{
  "num_attention_heads": 8,
  "intermediate_size": 2048,
  "optimizer": "adamw",
  "learning_rate": 0.00186,
  "warmup_steps": 248,
  "batch_tokens": [65536, 131072, 196608]
}
MLP neurons of a small language model. Each row is named by its layer, matrix (down: output weights) and neuron, and shows model dimensions 0-169. Each number is 128 + 24 x the weight over its row's rms, rounded and kept within 0 to 255. Numbers have three digits each.
A block is one neuron, or neurons of one layer that tend to fire together. Before each block is what it responds to, as a language model described it from the Wikipedia text at the highest values.

Responds to: Un- prefix and openers
L3.down192:104136126106149097109122138189154137129166130107147150121154122109135148124105106172128135128143115153129103137149119107126137121115141140114136155116153158098099092098149133106131094121135148102151164099126107084126100138134146097141101109127177137121153107117141149136159175156148136156155098100076104084123114197146112095117112134150098131158139115169136130122129129164101176091097147076107140129167087098087096161110180106134163094164114163177142112148110092104162153149132139085139110138123157085124121117
L3.down586:155130174098139147124149149125120178148124118131114120095100141130117134109108142150167104139107130127183057133102188123117103149142111117112176190093120118116160137102120152141158118141130145157160159154071096153145126107118131156122095142162188139124115141123114156106111151104184111094132142117097138105110144154108117078087136149146141097129135099101137098117099134130122158108127140135116123137118106123086106146129182163146161129151090130149108131167151168106192162118132135148173090138142169183126113114
L3.down1579:119117151099140107099141133121167106064129135101126099136140133142154133137099101119137149169125138121192111117102134148122152124124113154114096128159124139144087179154130136115110127151134127112142151097150105087144088125130173113115128118149147125161134141137113133066121207136119127147135103154112102171067091142156139130129155131113127144133149147111118134126140191133130162091103110098141112120140121111140146105111146092065151116155107130150102124128111107154129144104131122143122136138094149117118130134
L3.down1835:127105133096172118130088118120142151117127166124157141067155112113144171117042113117125177120122164153124120081125174094144121102070161173113149163127119141129135172088113163119137125081095156172127159135124132135178132150121163121138169179137090132147110126126129126099140158109148099146125134125103126126177107122116118104175113120112100147155108135127158146100129133164130120135142075096130121118136126128116098150129102145117150118111105125142139117168140130112158148103131141123155081098149121158152122087

Responds to: Career verbs and table headers
L7.down50:139117109111107144086162109173119142130083098125097133171140135135137135175129119145107129161123092141153098135093116108090145095152140128111116084155061095166112137109123122140140146141133102142139159145135101111085127112092134133135154108156132124136115142109132149087131128177132158164125141113142175129094146177153115111124106144141139115129067124145118137142120144139141163105133112119148121115118124137136107154115124158119163130133119135114127120134113125120130118118094140168125111116168115119133102151
L7.down74:107102116110111122096095155133118137145130110127136126125096144100146142130110071151107135130139133099093158103101121131127101149123165141100096135132161114148160139090108110158125121129114157086148162124110116138138134077155105113110131145156097102157149113122120097112142136101130142099100152127137138086119111114112144141155071132170123146102132144091068066159122084144085168103117132165100133096095184141094128139120126099068147128121150112145152113126132112144141158159112132153099127141094097141108121133
L7.down275:135138104125146150121132132119112178117104162176127122096102134161086086121129144069163126120104149104133114124154112129131178175159118146125135092128153090178095096121102120128101137124097134132108105118093101143117110093132103097137112134103168166110137120129146126127149142163110146107134113147124158108122091118117152178103105131172146142143128131157130097123165126127155139118105127136112101126122172078099093138099135146127150105099142146111125108155137161103131124130153126128125134089134127137165120192
L7.down454:094113144143155152107078141155139108123118154109186100084133126121139123121144115125138149117138174131131122134132144098117147159110087165129134139123124120142146107126144131109137121123154092151146127137172127136149154138087114087159125178125147130111169138127097117179066121136174135104118124142071126140116073121121135139089118137126140136094134150113136147147162121107117149167110147107130139115125150103098123106152154093168112100131112139139105122120096114115121151134108139155153119107114165124127120129
L7.down469:157132093157113098072098116123117144116110154140138083115143146137137122182101126137086133165115119160133153141142137148113135122086089129138098097124107088146155116107090099134144110117146130101112105113127121090112108150131101099120132147180108155133122123138110161119146150101091150121121102113122144146100168135145100144130135163166147130110114115128176094142109118088100105136128114118069110153120128094171138117121096153117128124126162108113119098117139141143126140127147143128159126158129129099147130080
L7.down486:129127126130140124082096162123173094126131110103168144126114141086128112127085145120139128104091164126131119119151088159133119120115128108097153121102112106112103142129152095117098131122145083126153113105128107083126153162123081096148157146136171150108130126156105137125116146149127102145120082154158100096120086128122137178128086134142124149139145156144103112133126100156106153111080137122103125110094148136149120142142103119107160145070125146118158114137101108105098160122165091142146152118125116128136155164
L7.down891:128134131134121151151117115123128130173126119106157106150177152135118126129131181146095099137129113151119127127084185121124130129115140149131134104123119160129161118082093132139145116114108159135124126130120149139116120134094165103102092111137143154177111088137126066104122115126083103130080156110120093117108163144174146123174123093112110113136146113085160146116124132129095143112111143091096131091153157148111160082104118152109095095126150165146102084109129105107138209156115158150130132130149093117130146099
L7.down1041:102107104143143117120136094110136134127150140119116134157150134092126142146107167122095137164104120188131138157112156129142122082077077172121099147149093145144115112147122140153166187125117139120144112098139105084138114137154104091140113133140129119132128181143117150150125177094144094153119135130142114120126076119159179119134145118115106133118164152110153148130152178105115106084071144088126182160124138123100125097126122109109162111147120131128146108124095122131097146122117107185110153126084135112150122138

Responds to: Clause-subject pronouns in quotes
L3.down424:114121106109148149125092149150117104139079119114124129109144114139157165140058144113126118106127126117097088106108106156122114128138114136125139104114144115134151115116125107116088091159120111177159117117183126135161132111088121182109099184144141136142123111114132146132116142156120121131093100122143074108158141143103134138099145165152138138118162145096133143096142138110090123152156146126140139137142152137141123152152129184112157162156135151137164127148157151178106135111109110098078115097175100171139156163
L3.down502:128177139089144100108127143138099132092145126087124106078174148174133171165082143146124131102149175153115129141156127111122129143133130153094137130178142107139205149145138134110101106154132123140144084133084113134135093128077143092208100155113144143147106121122127090114103105099108095142148085115099096106147115079109122102081107181153145141142101112111098104191142106114159128113132138116123148134171142150176123131104138132141169113141130103151134125098131174151110130086143119132153130129151125153125088123
L3.down1690:109116081141145136133146138131094136116120126136149074133135157175113177146126172127138095110182155156125134139140164127131122168146131133116087112146147114093153081110093098122101087174153135121103118156109109096123103157155136123181131085119112104159128130108187102094112132119129132112202148131092158124131108136112105114108069135099104204123131130160092120144160068155146124126131133176101168144106153130163116130130113088136144114139176109091134122106188133150115123117101092113171098151137146149134099147
L3.down1722:106109120106118099155123130147119124103088163110116116105126054119101109165116150118159110154114135131116126157161099129080092109077124142117155121150156106104112137105107120124116134097141099138134165111113093165176085180100175076157137104118162119128125163146112137126134128105127129124137122126097135110101146151126162142099151148113122131109112151197131148156134139104121110142132115151183154132102151144080109147175128142104110155139130127147140102107166144138168114121120122127150132101146175090135123125

Responds to: Inside quotes and parentheses
L5.down79:094104127123125131130139145092078086085109126133111168121143110133137130134123124139107102102137154133152139133132127152116122148146114132160173128133139126147119086107121105129105137162148157153111146094124117156109100147123123129135123142139107136146121100138189122108126146114132090100126091099103142142116100110088143099093157172171090112129091138140123100123174116138135134174147127150122111109123125079126105165130134147165143148109136181097143146118105137129162138127136125118099135159141124138075133141
L5.down631:091180144117132141138102135119070132103107142205132112054159119163171112145104126138143139087106116124130151110139166130114077142097106115118153153136107108151142129128150117105111133140144127138170094127076115156147106157103158143101132180113154118168141149161166165132119134110132074114166108104116113082162118164138150154127144184102106145128117160128136133146140136098122123119174106186121112118147091105155119162154122110162169106119140126111137123119114162119151114106144155110125108111164129133107097169

Responds to: Pre-adjective slot in quotes
L7.down58:091123097150145164132121176130181121136147138154119110166113099147143130135125076120130131109078152103131137132115104115125098089108109155060106123121125116164134131168107161129141125129165130125141111124145144171136129133122156133140085149136213146147117096125129152146113136080164119139140100099103130112125171102166116169116100110123161124100115116146104159177112130108093141128105151144118082129146121116120172123145133132136108151128117145119111136108097148122140089103133163158119130131115112137159169108
L7.down484:075130104090172097122107109141112103124136144112118136122163124143129098130109103106165124141125119139148113085127131120140104133077146136130119093117106152156130115119122120146112119124130139118122103116170093098095083090111110142124136137175145103172128129109158151177170115119124097097149101122125125120156132141144113098170115140091136156155142161148142112141120132116128128125164124139152107129148131127100132155088123110146118120160112117180123131112108152065112131124086156121124168092085127158077104147
L7.down830:107166098142113076140123150128073192117134116098142098102127109114161139110101177143113113085143157163166161152119140141114119109126098131134147121126114085141131115153160096122094109118124118112160115145102114100163086124120167112150087149125152100174131114086159132139111154125149075114134157110098153120131097097104125139084120147105166107122110088083143109095139083140161125122116122085151110127139100138123151152095115142131153156130084141104117185123099145122143128197121135120122136140111150132157092146
L7.down832:139159093152126127136105155113123149153118126121073095164173117150122160076108162096115143136115124136122121110124143119110135106077140188149122119130120112138117138103129122133151117135140110160172145123101135108149100103132117133152164121146140128155129131098141155111096127149145089146147138134122087135095136112134107130109107164135124120131144111119112140117116120166100110159132174149097143103159157118135122175111106159117139101196132131161114100156163139138120155086134116134097143139091142114159098084
L7.down1344:166148132133136096130165153122155127158106119125148165108132145132120137114112127127137125106119106133169144125130127135127140115142143084127132169125145152098080128113113141127110121067126138147163133105142141083131108154128115120137152152161134144079110102117144147118126176136068106125154061157122142147119160115124111144112127137159152176134136104116141103084143158156138090120139127131121145110156135113165135100123118145167148114121124160093115097136165192116136137124126143146131158120108120160153105160
L7.down1526:153156152124108122123092113130153126119139131135091087148120171141126132109115124120105112119089142152121158115094143161103122139125155136128114174093099097132103173122121110118160143141121124134155093143161133142101136137122125096099127111138117191166097109098094084126087141159133109143120134117114157102098123116141169087168134130113146120136109131099153155133119126133155096141077166131135114143122129175135137137162130128110125147135120130139103111133140135119102134119140091172121125113088155128135133086
L7.down1960:138163127094081131157089098129138119124117170114106121104111109143078164091076122144132098104157086156107147108136121123097128136155136131129142117181159168121126149134118097127143144146170126159099147099111119139154156099123153119147066156115131101141111082148130144122124113137117082091158145143120127117141131147116113145139113190139139199117111149091115165134110135085115144160094146119107079101134115102102139108125113091143124132131087125148154115145140118127157091120099147135097124100144148135109150164
L7.down1979:121172143119144130102065150136134126155126155182111120093137127151159135130118134138129085161087138116129146139129133121124120102137111128103120141108109145134110103137101131100094140102174143160133101143128092106151119100119115152086156180121151143122114088164185145150088098149147140145140112111142113164125113086155124130115128122105107140113131122114099127145099157137092129108162141154138111151133117147118128160084124107132129138115118141124126125108088098067189112126124139109136174155076119132129146148

Responds to: Table header column separators
L5.down318:138159093127121118107135120092111107128154109133102190118095100167154131158148115089145111117139142110143130164143140169102145072142111143107108116130133131122143137108078151109081160121103098136126163108126132086131113093139151116136111116108148129095136071132114113122111128192146158157138127144123181112116137156142136114099130209163141120134129148099149135128135145126130153110125169090138130129152133112140127119137128074098149098174105155145129143116099116113108084114159110084129138068125120056159148134
L5.down1591:124202144106081144124135113134157147154096125152121104102125069174119106124124112120087108109141101133111123125163083169144112130125143160127130109165097160181113133116092104110141126111143136136134127132100102125116115159106162142135116149124126101182109135139131134135100159123096161140129127143159158140106100116152177151121108089078095122123147134147121100127144165089101161133104143135140107113142122124110127135116081132157083153163126138112121106137151106111125088123117144137158140106141127127101089092